config = dict(
    d_mlp=1024,
    attn_scale=0.125,
    init_std_up=0.0317,
    optimizer='muon_variant',
    lr_mult_down=0.7,
    lr_head=0.00308,
)
MLP neurons of a small language model. Each row is named by its layer, matrix (gate and up: input weights; down: output weights) and neuron, and shows model dimensions 0-255. Each number is 128 + 32 x the weight over its row's rms, rounded and kept within 0 to 255. Numbers have three digits each. A neuron's up and down rows have the sign that makes its largest values positive.
Before each neuron's rows, "fires on" lists the tokens most often at its 100 highest values on Wikipedia text that the model never trained on; "fires before" lists the tokens most often just after its 100 highest values on Wikipedia text that the model never trained on.

fires on: "'"
fires before: "s"
L8.gate591:142124120174100140080078157140197088093136115124152115133193072081150159169198161071146120160148153116115102187113180079115154135172092124118150115169075138097106097096178156141137146165076072101106153119136126114081065141152119133104083133084188208148110087133120130124150097092167089160076126165127147177146000131143131147167102169119162145139133133172087168147101112139110092100151134107107138096173137084130096104137133156100095094156171118096119080113154210133110134123180132149165115136073123161133125128098157160099138174170101148138079139095145111155134110047127131149120009130127120098171103192100116105121149128169147164151129163149099125183069094133170125138113206106165140128115122133128190138147140134131180158116119196127114086109134120041118110122133114
L8.up591:151114134147084138150090140148178084113161169120129091122176185163147181130057103069148127149139126136185174151180175165121107075105133145148124146076199175126110118055151127101116153160180114118117124141084094093140162163117162129110161138137140107151156139136152148186163129189107106133136166095139142198102156135133103111128122107081078092165104128130153151127153128084060089119062105113096157110177186128202133083116149131107114093112101107123121175060144116205118069067144167087121138130168125119156145116120080152118174104166123163134207161096096168128151112114136130155115148126120130081127123125196121125141137118119148144203154170177175143129109237139086120120080150194134155170154137191133101138141114127134122144177175061091130107110115154119129130205142134
L8.down591:180081119152144153115100182115141081111176113152137156097183137087158097110165086085144174122087136133079137127145117162127125136114119139177196067137151135121075108103132169116134186139087134062124090160116099099176104126103140174103143126111077123143115136098110106137122136121043103166151102145120135169126047098145162069113168114124127093125166141119092104099120072079136151145102138104110161074196183129136154115173170089151154127112099104114143131106070106162060030147138124095148164125141143114146150128117130122155089187181144147121125160126091183092145182166181183104140111059133203060087115172158116144115182142095101122159140121108118097125155144102159083185181121120059152172091189186100141129130103064146102089165153057147190114164118085109086170146131079

fires on: "\n\n", "="
fires before: "="
L11.gate234:142093101185100130067052161135129132153128135158139116118085138074170113138109120106098127070108125127192081134084086098124087113185145103166158196131133175171147068141122134165109108119148102137176095154156090135149135116114123087174079149158122149147141086135108188129124131171095145135125121106164136078182121141075112086127161128158086140118133126090111146053193168141149103091138155091080101082148116161072145146198177143164112178149153082155157101106071082176155144122102139079157156165144126098109093120137133175146120140130133109120120124046130099153124151058157146136077108128185095057101161109192140072173179097137125143139129088102074123157136124137117164111110168083122145097110145125115184118133137086109155150145074154129119159080107209153162096120107082
L11.up234:220119114110136107122143129118141124137122164112122115180185116101097140110160102149137117113081100083120128149197138167123108153138134141095100113108150138133167155109154155107217185089148108155099137156089161139099142206137116105108122112073164108073141153150098128086152113126126099118121135158093141137123123108143115115099128098202116131147124126113097168168163163120108120160159065136176131205107048107145113168143094147123106130131125076110118140160125111168125083148153170146112151098157140092157161169149123073108140181101197062117150183080167115119158115158215126132141075166127137150117133176152117106162165102072102152083141105205117177135161162093131150145095121110137116097148193108136176154157123240144083107123137141123228137113140144122139192111088146
L11.down234:159140082129206167157174141079156147058115148121097101116168098122056122110144135144144178133136162089121093146175144184148132141093155108111121148154174117122103128104125078071174167114117143132094140164110154125116074111175144121098132152098127056154142090031121143113143123119115110083131084097153118137188150072079148154122131145158183117112129188143088119134107186126137102117167098122165127150122116079114095098120114154142142156104157110156114149102116128144118037136126213111152139134149160140121126154052193048054132126174114127147199163035143131114145125121091154142195090092094160106123126193149146151154166119169125148108131125133125131132169143083188126147121189113174142094112101139141185111177065176119112082129132161101154123074148107156157138073133094

fires on: "\n\n"
fires before: "=", "In", "He"
L9.gate683:144126104192119118134100164178187148134131088180112117134157123085142086134109152116074168086090150122181134132134072063158094113125158133117132054135160079099136139099093145127158154146138173116091171150113135135107119185107086104115173099084121135092119196061148152133110116150118152142146135107082101132143104084137110154193152164099116199120115104129115128116171164106153121083150096094161085117088195102149155112135165144139095110130201136151084167098165098165154157086100167080107192143133119168141133133137151104102096172106130115176161079097125145163192172084076121186118115091153087145091153105170128091134136092152165154116169061134159101155119163142148099167137123085138112122105160110110133128171095147100113097170078139159131152131103103103124182160142082
L9.up683:139092126117132093145109113141126182149100090131059072111128099130088094155184153186154130150108177098141060075177147162184133104087081135100134105141089140125177098127141198181184155147124171114114136191158144159146131165116160082091119166097060116163163174111172083156117124071116120073176156169106082086134145104108107158056130082168116098121132169075170171060148148096131104071119116131105137163116133158117062137121143160134130090125096057131157137120161143141086161156138140138154064161114116147114097085143115164136123096149132088107113153117144131123109180143172077187175151152149153139137128110179162153172170151095061162115092151104041128113080087135168161150121116113114169158111178099096142095101091170157158120110107151122145145119113102148152173132040151
L9.down683:162151115067138155094139143068141187163088145093114168145136089160097166084134103126158130074124082099066155140137076123136092142117146118146095073151142149153151128156135115170138111144075149076127142178106174137163127193124134140127156127110074146158063161136155130100132165088154118136117083126084112108130142121021094137130190124146160149111161108044096137110154132059131095096088125128121100119073161109120124066133150127176129156121126124081114143162105111143165154131157150165126137097161151134063155115113176169112159153139201037167186123113123151160189182101103180135142133165168160151159199099177161158129176130164116150085106136138181060187146138086136132126143146147115110112195148165155112125124090167148094147141106136170150118090146092159161132146116142

fires on: "="
fires before: "="
L9.gate475:109093089168149200096204156121116131094159120116081153133120172126088175106118140175147158110154067129126117128144145204137117108083176122113140135182108129123143107160108133144166157138091083106078140203127082122164152139134167115110085157144101134171128104131139159133131172112183163158113133150075169137155184114120132155108146169091105139146140151074157146123156139138156183105108176140126113182139155123134102122181158159086121133192166074087084116154179095165180121143068192092107113117104145118122095081129076052143158174193140104115203180169132096106129118064138139164119151117125189155149201110161132124158101135113140130159119182098085185158124096126103184137043082137109134096124171101110122088123102122095127062154116136132130129046133184091152106074135142
L9.up475:096073153123091170087139076137114109153069170105111160148135145153102134104150117135179141113059133103136092116110118131136151139135102136139161157142131116164132116205173134143087074141077129100111144159092126154141146127145150105190137166129099112140119149100150180126126085154073121125144115124166134187135102060094101104116202107201061090087176193116154141069108154108123171107145179075138140172110149044091153149116144116172135109165127150156127136134155120158121151130127148126085091161123179069148140099104062120095158180109156117178165132148168073144147105107111105123173085107141061139147152132094114151114123113110221072117128094143105166166122145113115126150079133090123152117131113195124169081175052193144132148134114095084180039077107156099109114016132123
L9.down475:075134144141166159109139119145152082169136147113124149133111185113076181113099080155163129126132070111150110149121107079139136167118152181152155131121141117157150110156144102115124124145096090111109166184146081165144129102155139043133117130127122125201083124173087094127211115120132077188124076161067123124121080093100111113109175143131091141136146175147096090161138128092153161108124164082097107140193147080138168149117122158138070146158144136073119129121143135067124107114129146149115098136202132152117111145129084146107095175119153154081131172104101066093156188083068172112129155093181131138185125156159111148122122175097147109125098167132125163139157088135126166154096170099173122153152115167156094116144102092141129119167061060136137179043134180125112183075094078

fires on: " |", " (", " −"
fires before: " 0", "0", " 1", " 3", " 2", " −"
L12.gate960:086155108131137166196150152126157111144159120098140112179128122116174105081123134078145126139135112150113145103094116166187165204176151088101120188100099121066152124076181142126152116152126164177103094041180104109206174109126142190089151130125116135124181164178126056176063150105154154120085131092123169070133124184120143123065115167120138098096128122149206150108084078130135106107151115101113162111157170123075119177170120128133133117111117055212177146135106127167065060095166160131091113143135092152096159126107059133119143095170076099120132190112147103119144156156090131131168106137062150129092180132090143147123141142157162134106120124139117155102146160126082154149093128127054121115128086151183154125149101132121157125135157108149141080103183149180131123085166093
L12.up960:137174080080098125087213166143112143144139092081093110187180102170184130134153195126105072096112144191135137149099111184110148150206176088116142171070103116078139110130155155110164158139102097196073097118101113142184149148127116173116093148155123122140144137132142137134128103142169142132158155157110123101127141130097147128085164100119197130132144136144147103133084100143094116197125147164124188111087084095158139089152117172116100114118147122185122117083175145170083089118117159150109113111173110159162181119163184211095071087155136115134110141104110143130192140115155166166108157103090085080118121154100176128076144137123127117105055100151166116091193139128100160090126108194117179144113088185123133141123140135140137132156134124145143178156164180123137159134121104
L12.down960:100089147155128184142101130098094126150143143083123075152122228137120112135147170128154159100096083144132098106193125069118128146136108118115107139145084128123145097132131093092113177113098115135098088153158117189145106113110104142119165098166107120105116175144156138122139162118139106165141164131143111134151111148162123144142137091148131127109149097126133072103171073095112092132149194135142090131181130047182195101090158184087125155129108088167123124134116139151122156169136152096069128138211093175206115121158165144053128128133116168113172143124108175075106127131140134133148086084116106089221086106065169075104125123139129053101141078114133153063129168092119114107099132117132159147175102134103146110153161099143079114117089090096104146168093176164118113138125143

fires on: "="
fires before: "\n", "\n\n", "="
L2.gate817:063092153139145097126137164105150145144104151162151144096136222174139157120144142124109089105160187118161138132128135084086139123162100154110162124156139152065111127094144097147131144124117206090120173093141129143145154134159117187167122136102109127131168083152120096100071062139143105097159128150108176202131112146139118158128152168102123117173168124129168139152103145122151141121108102123158131188164177154149132186096165129097144154059161090124113137134140117087086131135157207078065201116170150155087090125121193114131155063169128088109127109105125143153162110145146113084119103179137051092103105127186083099120117063128104074113161152156096069109095159087124114135160128137122172111130149074134103079110157172159111106136135142194159137152146085159198212106126087
L2.up817:124156085146138160085115172139096120164145042111120146192136177109077202092084161170133141125139169124168092163111129111150158060093095177098141143167155136141092142152158146105123111114103149120066135126205127109078142158115153121133084157106109175123121088134111092162060108114137113118077106158127139137154070190144201158098231107120119112123136136158118078119130204122111111091132154157118101126140130177146113181190170102145136101183146140102142125140141124129062180141161162126095106150179156099105134088147108113145175096165100090113078099149154156150104162116132203108149118179159101132142109109098135125158080125122089137050171140183109114144104118082133116119120111176136176152178128122127102143122076155141123079139120116129128084106111099092143138071097128
L2.down817:119093133114085132196126107072148122118175128152105203108147096148120160083094122194152135168136146145091152140067086093095160128105133113119155155172149144168171118137156130137147161174094137129163147123112098143127159111119102119102096178162120108164202095154158116135084119151140099146109157141142158168161120132116104052077070177172113093202110115076144163149168131145067124151101170152164068153183062161168102152165149104135104141112159130151145089090067099069105151123168186130104061095151133120114081139107151157164137162069142092180115124069134096063117146118145148130119130142085087089146092114130143100124108106096106101145155137157127126119101173092132113196152104115146164122134128116106129144115078102153148092166158136104154105156197145144167112092059049

fires on: " =", "=", "os"
fires before: "=", "\n\n"
L9.gate690:125138116135126140126089153071114189092179063152093128137136144115159104149150138170173152124168127138162089112116107144108146182083127105146154088104134141188099164080184088191159083146111108134129130108132174098145124072081145043154099126066148111169131094129118096092088149126130106232101110137122121124130136079114156088135078127031119142080109115195138101140116152102146112126154083137069219080136093089152141146096154187117163123096132147107140119110157121154121108141158154152172120101102122105114105094151106199102169085111139089098148118123169141127108077159102148130108074097185118083117140173116059111108080132152170099155153115140102181221104192102127137098079098146108134114100114164138111132094112112116117164106114114124094114134108178110124185129148138
L9.up690:156099160041163137108062145163117098080150144100099171114106170192143133160114118136114178084170137102124114134134110099080125157181143189144081119137079134159102097052114115133064150152095089101114066141115142094152096099167125108088068134171109081145103145142121110154064125130127136111160104123092100146167092133195127075109142142156057104092116112086198121080137132115131152177126189165144198113118138130140137144117128163123163065162220108136167127085139188158116133074109168198142171111172109143104152113157124133151079149127129099124144108069127125106174116132099100144116048190121101152114143094124155174155112104126103154081134100137061182109107124156165161139146137111115127117138112183130168105183110105113145162102149137201163130115093117092114115105086165
L9.down690:117125120076095190114099171089136139117162144143083111100069133166179111206146173105079124127221064103161096172142196127090110132140148119100150184104165051124111196123089146165108168127143100152144075074075159125140098153117130095154152112079144129112140135081088108082093125134135121162133124153139071056126182097132116072101161063094078171084121131162185102155101116108139126138099167151116162078156120176124091149128139170033150152094159159157063180159068089193113102158101067154132082167136122090096120128108119124139100109102106101106150100128104114141141100159155173097177143161167113119081136134149148112133073163139097127118165144081111172098082129118142131130127162080133148120145138176087124146156141107139129195115100154120120121130149137106149195134091110

fires on: "=", ":", "|", " ="
fires before: "\n", "=", "\n\n", "  "
L8.gate135:146154112178091111157109154128107157162075119110093150081178181081183129135126127072089161158121167148154109122154132119135209058127121160170090108174083136088161073101155113058212107137191158149155067132093139125128178154142139028154082190166156191111086179127097123190129127101119146084161134171115173140125124096120108137183133149127104155163110147133109113120112103148159090122132117125130093206151097124125141148125181133095099144141114121209134112196061120113128111162102075076161123221125123077126094143128138127109143123169069126076173115162137135138161146124125169125087112132135124116157134178116121094119131066123087163153143147154160144145095120157160114162113134151142179070134065096101138094126047123134141145119086103135078073130106139113159115136103093
L8.up135:096177086086131135152098129158132128085167118131154056171176170121108174141133109146144125199039134122148125138130140124114178055080125098126139060149138136170096141177086173195132113184151093163112170149117113154048122092071198132214100137110165078200122146141136132199117154076118135139188148104144161177144150140115144179120148097140106120102080095161143113084139122102099139103129165180105145124166186152143137170138076139040151137148157081139158139160083127114166097099148201158148113144104158162153180161121127044139125100116165129120136199181121140097144143125126118107128091149131121132124140139168094128088115151157076145118111128126102128123110127098087094138125109129193139119146144123111045128122112106090191071115107069080125111162137106144154102147102100
L8.down135:089105144161200101149116172122120189104162145122146175111126074140098106071147145124171148181142111094121056140165203194066143074097162071109141127098130122128133089117123110175146113132128128162116156114099127133128084094184135136127151175090165160102125090095114099087099111159140131136117146167128188151122086146127124139209094069140122155127167134155136143118085141088175151138118174176115164078167191162167170160116104102085138155123137118165198130111165126107106074109104145133180113104135189133080151123073157121170147134141100172116139144152085118183166107131129091166128135149103139087093139136168114181118181075194035132123112143118073082135070155141138082068078168088123092125107180125093084072105095096077176106156156149098139106096137179195169151141079121

fires on: "'"
fires before: "s"
L6.gate625:134111092114088123115125121182104114142176072152148141166132086170183128087146121163197146125165134176129176174121163176073151131184092135114151185114133114202112155123105149084163134146083124146167131202109079123079126168126146117214098082087164127103097148172136099093119093134120103146151118131124093155128131192157131127148121161117130172138116166099117146164127162190111163094096067072150169155123122082116164134141127062086091116102143066126094081114104101174114177068114136109092148163139053120098129124121181144088117129127148191164128170104164152145080146103169134146097102154155094151129109109150139158190105142148148122130202102097113166114090133069093128079082177145116155118122139120136181088151074085085136190124089156117104146099151191133144106112088099
L6.up625:182085149121082139133103098149133139111103096143167091107156148116145123110135108104165101133073120205086156124101124162137119066139031118099160142125120095130157109115227093129181114178151177149106142175106156105107087106184176131114157101169146130108106047165185131162149131104150136122138056152074107161140145163151151116126123172102113195156178118116202101131081116130111131147125140134153119144168117151171152067143125099132089092079130099175144137193073107154131161166097098122139111150133042123135084094159116151133111128158138154119127125109128159087114169179102161181137140088122087098121107136142115141143118080184138177122094170135074105082147122181082139107145130101145125130106056206151064150128106144091160108167103117093073189085160179160100098129127095
L6.down625:095086172104128078110135116117127146044116127120137160116115122172156077064167137187111134108133167121141144117109141142155077094136148102112137172127106138221086104129147161117109086169152062154123186131117125102120073124169107122139144156101137140150158163145124178088145144131100130129072102190151058143086126082178107125107118146143159159175132109160149150134096148110129114096118136172178131106145224093103147100144022150105124163129116186134104150092116153145110107125174118149156145142095111096134127119099131156137213134094124146119111075106095119111113107120177145166095108133135125087116127187091170179156139139176121143154137153176153118156129113154146173086068096139129139190140086162115096125161128138178104110165094097054144060125119132098072112045089100

fires on: " none", "ug", "an", "n", "na", " one"
fires before: " |", "u", " of", "rs", "t"
L6.gate417:193164125153103117134114137097130198131153058136084137155128088126078156155159094122107184138191165129125108211137120134090111092097169183130108080144129121133114103133155146079117099160096180143103121142151113141115102055068175105139197177119061145180097107108111148139117139124101111164061112072186141111125142174129114110099141164139137107109148150123126152091121132104102114095128171114180170101191122150092128088122111116149115181131092132121116163097130126129142104096127070146097156145134117086086082102114129046156100138187139194158092046100123134155134123113115083216235098116119133117123167102120079163049185146086151096167149124119166127067146133146111083146142154110193145092140097111095118167153096141136158120115145126158170154098076092047134130113153162
L6.up417:179173102097114150126153133214142103110184098172158117192081066082098103102114173148095194133137181120163132131109145184071080114133152161116101137129137136195164181096135095071145129174123147152150137114148116173107146186141116042115170131107098126146152105152143121122127178092138107121123142081088126135120106100108092164080164138137140187151223093087105162072094151124165104135076085136139123094115155160076108083165158115161106142156149112131130147085068105116139103100131131116051192158146193196143115136126160133133141122133103169181137167185129112181181134073168131189171086159090120141158149128144107170093127129113115148130139053114114151140122124110109121125139133157151132165148125075064075159139097070171190131165111107170097147099077117150109071139124105
L6.down417:104083156130118161098163150163139184172120106129211204093143156186131076065047153140121186194139124143155114181096116134124074084168173124109147129113177161085110167131125138123140087103123141103143142106165109107129109128101177094177082157145115179127104101164143159097160131146169075108073115130076101179145144161088115154152091088137164087109083086087155162099157149078157095144072179182117104103134114172082133135084113146125101148171114196107158108119187120133155163150145191098183100147143096154118098151226163133082097105156102174138142095195125131143120090157182079156142151119152103098149126163101145118153081092068199105159171113112174171177126115121156152077177168112137115157094122101106101085086205162129154090116145134151102102106121194152123155191162133

fires on: "'"
fires before: "s"
L12.gate882:107130136165136077127118114142127113131116138166101079115169126158117110110139132161095135125109147106149094123129109131154154139174087136113083116110118058095114123075139102103137103151087140165146136187147149117096129107087215172092091102112129137160133157118108069092103116168133134101129150162122081168087122152094146050147083084097129128083111148133120182169111146112117127111142109102116120141130141066103147142165129177082160101090127104158155141187099188144078104110126160178142099094149126128136141083111179094202149166145202066113180121134137127130103093097187149091162169171181076187111137088169155122154102126078149092154099155109138076131134153067179068062093093105112184110116095076081140073110119192131116159114070158188137102115098182109141085118061145
L12.up882:160166123115106146127220111116129096155096074130124077138163166098158132131078130164171124104152102115112150115000108093125082138146049184128103153109180174151138086124178111118078133192103111113162160140109152161153156081186138139058174158130160094116115137110119101157175096139096132151142182115177201105068112161133114112114107080172182155137142163137112194144098195111101067080120196106085162089144101142094134107160096092122075162102098125137068150160056152135135170123118087126113076177124126114148136080057130148127149191134153097107143154179112080103113122104142111143152138160134182082141121123120122178138134067125126089119147124109105137097149193141131121142097118107154152166123100165121154173096120101157110148164045108089138117136119134157110153085133086
L12.down882:167107109107174157106161163101072103209127126183140118165151160145204140177143124138142127145143150107109165085082149102139124103080147097109126144189140116159148137154095072176095108117124160084152102124176084104107128082096131147108072127146128175154158133185040112149134128140142133103128069142135100194084143077208155181173183124094156139101116116128106134134117146110105139171131137139160136144164139134168186150111002164112106095123148122167132145159000141143116086109134184117136157129098119113160148119130081143098152152113160121163117126109049117072169135094141130138136106107179111118145097181165114139116146198095137155107111098156096122175137187125104074130190087082073130083140093115150154110179126097146084123121120138133200085117131135134160144112139053

fires on: " |", "|", " of"
fires before: "\n", "\n\n"
L12.gate616:106097149186084138130123133134107165143163125103070098086125152111118115107139129125113131137177151103146170076107031178143185156153103143104149098132149100075197207125171139120085125121116182155203158098142129099067119098099101125149160086104140090132148138113131108201118095106099101140089190172115146121126131117107116121131182136120163166115112059161116098108081130071124094074066088102111114156137158130186126147146103135127083141104094121154151122125125149135125118172119086099151167180156148158160174098129188129145133101185148100101101082100115119149088120149127140105074078101131142207038151138104180140136159115068096083194042069134118106152104159122121135088122081160129127160140061132102166104107138145107147141151114150136107164100195096105197091143121093
L12.up616:184141191136162157137056167170129125142179109127121139061215095146100184103159169145113104157168099171063094127152189128136106110167118147119143142098174121108112113122125105146152188162094245100130117073077029104106176130186144154105132092139113099149140079150111159149099128133078132137115122092130151102143105197165100122142083118104142097102121096180127106114119154112096150157173101172101125082112086170124119148119122073120126088151100098110113135072116158108081125090105119121052096103121115128149186081100114181096128120169125134130073064177075122166121109125104174126170130105144149145150124121188165129087116073116144075147123117232087126154154106080165146153089104142128099139150133125113115050143122117139147114167124145158123067179091105124116167145094087
L12.down616:108113143112076120129123110101171123152161104082105115151150157041117077155060136160113105175155153138139133096110150120153136126076178106111114069084154184111141133041133107148140153092093102166114125099109136140111128131101132087105109119151078174096128106117168083148114178161136124122113148137141103185146081087175139106115101106070161101060114109092177186169142101080146114034100109166129067141146108089122151147154104092157196114093219134081094140115166088118164141130116124189126135159153094146088097165105114170095113150132096142189132181076147163159167182103143121146139135116139137197131144109106183134124115153157125138128209110132071198105124139121133116105072118164084129102088152186187151147131112167145075131172192117120151132162123086101143076107170130

fires on: " |", ";", "|"
fires before: " —", " 0", " .", " 1"
L4.gate487:099153135153138134167107136083114143134161153140126105156163137153120116090097115109107120126108105133153144127104168190162109192134115140150118122154170120097133107128156135096119141108154149062192078053169132123095149122155115057106087148129113085128171191114150122155123150177145147126117041094096140060125091129180107207072089122162153063157111129106158114133163105118111138121146189123101168148127084074140102105105102128128111160114119070188148124119089174184115088197077125128150174111141156096095159148146129152188097166157141143120137127133120110147166114118081080105116103098123081129178139109143058091160176124158142116095092100067139095147145131108139144133052109143153165108150131150088140124096053130128064121091126151116159077114145098127132103145148109
L4.up487:087119152125121059140115166126099119108104105141164081148121186163061135077114125130138121130092153129126051212107144136155140136167172142120122082118125110089105119129078135077082170137124098187114187206036128153139146086141112121145040128107122073145113112121159149110120102167119131166089031165164148117144172105071104197168174189143094118163102114111114128091126138095111140080068129129098104216133106136116154116146094133130064123097177115130118056178120134168213123175164120104090157123134139172169170165177147181194163117139090149116138116138111109113134133113177127109155154118145165174084068129120075071134116104145152146098098154107111151126083154085148105106087083121102120092090135129163140188175176068110135124101118117143092161143124136145193094118117147
L4.down487:163135124146097088078129148059126103117163164123159105169157083143093121155073135155094079157112098119190156101119127108148168132134156143136197091152120167119071136128144151104134117120117139097084155085077128148103172153040105158146125104099177101190114148119094134149093139121150086073091129094108118121124152131122116073152154155151147039114142132100099137128141186129126169107159117125144130134159097090137090143190073080156117121159123130114141135136134181095118179192074190126100171086149060178114173164144093172168171148086113140118112082133091095115145139170174090105125162171149197131136058118152142155048081117097126198122152079162223144080148115120154076131124171164111139098094114115152107146098126068104155092134125181132147091118120132153114109169166085

fires on: "'", "ić", "ć", "sky"
fires before: "s", ",", " |", " (", " and", "'"
L8.gate940:158087134097155123158106138096120044139162025148107117151115207066085110130146164143146129137072132133106090130126152151105136142186155132166137081128092139086119125169182210093164121111110142125167119140131067177109093104113103091182139156132163149130146159149098090132142114182173138106152138039174161119157158155153126081116114141124107132084162135139168060164085145150131091090159168095120111136116140092120169086131128054169116192178139123174043104166124120080162113173091079165167131095129190130120122125090098119132158169152121137188116060140134172162131163155160169109124142119167157145092112079193126140169072126172120128190156087117128116154154122119137104117128080116162133167124190171144130105135110204125132136128076092171072094062176082141157097089070143
L8.up940:112167135146091134153106152158149138112173142187127113212134035131130145145139150173164168171130115061105132176122085128118116075133049137094127199127134145103149149067129139132147076213117106108143110145194126141093146126195179126149118136121131144105071116219126156100094147120079122164119133095149100169186162156155144080127146139184160087100129161140140138119079148113164122127103129142195098114121128129108130081128087094132137131150132137119112087132104133145105132122085073123145129122098131142089104167113089126149092177154117186136066124054116103111124151143193157174121146112117118069109106165091120150138140203137081129123110145145077101094131120129127143067126155132124114191127121119158113145124133170136085094147174130116105104064102105119155177139189082
L8.down940:094136162227140162084148081179155144126102093117169171161082100112065184133132127112161133114082129128164144121145133129135186162147128137123096142147138169143138107145115186155133086116112161086132145170169169111130124129119099081138151081114115104130123149176124119111111049106147177083090125116137116163166074135071147096147128084105102130142150179117176078117076082134112164139047079117169189158090116157180165082135094155144150129102068111158113099053070150106194130177037107096147120125126095099170139134114101128085104139158139139141100143067099160102113104140147089133118193147147132131159145151103135156116149111135094152106078163146074107095132159157114134119079090088120104134123145117161107124160116079111209150178152136157118156132125114139082115194119134

fires on: "=", " ="
fires before: "="
L8.gate133:137108151135077172155116116096164156062079135142112148131099122136167131104128097154106161148124105112113137083109106126132147088085180116112094162182132148130169129165068112136188114096105113134086140104153091141126087122078206119149150172121165104057151176096169111141150137153138119131120132134088140127183132087110188109134143123118103105096136154118193171101078164093146119159111154095160107157100106153143080086175159129111146152152138052144175142152124126098133117124122141061137116122137086081133109073157151172169171103170133123153090152126110149152141147086131049064136048103174075116107122190041103190145123128083075214088163136145141164099093125142171163130164130081054162126077185163113130113149107171162144150064144134142082139130103105074162133070145136
L8.up133:160148124103080222177142166150086091175164100150124109142057167074120103100141159161131132161128067119069128056168084108104112104143086123080082119119123161125156112127178140139129111183060159156077138179099100102107089125144193126117144103132129095135091119071097133142130182128097162129102096167085164136182119074106193148164089144142096140129143134134095098082133125095130165185151158070197115145150139130149125136120123160066071094097132154180135117173117127191176135106114144138069170138116133151120164106100084147111147170100155150110232170131103102169141127120142117124055054089165141186077111102135119140148113099139124090159088080116126175123124182207102170166099138121136187112141102161129109048099114108131107100127092100129204091067103216177150112139126100
L8.down133:137140074113142138152147132139173134116108150137065138129142108097111187090114089150155148154095113189137106151126097151128153121104154133161134144106157121131110151108170149143121090136086145126113155120108162112148158174147088142165120110205144114167084121075088155126194095078110095134073080126132148116124065087063185102178191119102123202177142141095110106126180188091115178160112108158131131131148155190175137149134145140128161088133114081114109081127072168158140151083069184085104146063137153109165114079146164184201105110078116081153127110135167136078129112094144087128139083105163162127146092112065098199154139151165124165086101108097093118153102209127118177115092092087104098123144107178174172135153133118080158108156105117144152169144091145127104129093156104

fires on: "=", ":"
fires before: "=", "\n", "\n\n"
L2.gate991:110145118180137124124128134093084135098135119109115115099103143146125176118102208119161122109173120086129115128137145077129110167133139116117129105149091107068102155096190123169188137110126233157090145125122148186105174118130144175173097121118099094168163091073144088091108113145087091084172124149110131110136149095173162115114125074090085113154139130112099128127183164119097095149112143094069109099124192135113107172156116142123138175129149109100158144175178133108120098129124221139089147166106115123068070099175175146104161150112076133183152118082099155144111181101091164160221072221173132139126150150147112168035130127169104073080167175148114098101071120103073162090113079126150167182143098194166112094158117103140174165107149140101157126127081101116103155123097125
L2.up991:184139146081130164140180137072130092088092065095127109105158086112119191124123118132117132156162131119106112180133103181119141177170111156135146075189087128117124118188165152114153084190111091132112118129093154172122191127145104137130076129109113090102181112126161096202137131176131150126117158119159167169121161171141198147099139108139135151067125173094112172085179109128097178150172116083120111148136152143172155134166185113106076151175106084138132108122094129158092138107147178158151179185109097159148115151111124180142102118114129135163141127154147102132162133112158092104138104182126139154128112181162081166131151057105154100111149122059153139079122084187131150135142039142127138135116103138113075137197142104161110069064065167141166130108133208173156120159043193
L2.down991:136097091141120170132104155123169081097119150130095149163116200111145140078177181097105124170168088119091092148089137100126116134120151168135103134195088084182157193102087148130125094086147119147097129142132104209135184164044139112092126160116109085106201115132169128112141079113126133127119110162091118160164168155109151120134118165090158124100148182128129155056098081078122181165126151081110072180166156164124112104105150160124143158107140155131107083122049138189155149166102194113095111186159098109051153096114095163125130128133147146130084157130101075123087178138202074145094117143132106182054137122121122087099114074071141145170103183116134143182153101147115125120100140102119117141142092116113165113110106080120122158088148126159156024127183128095126149078142150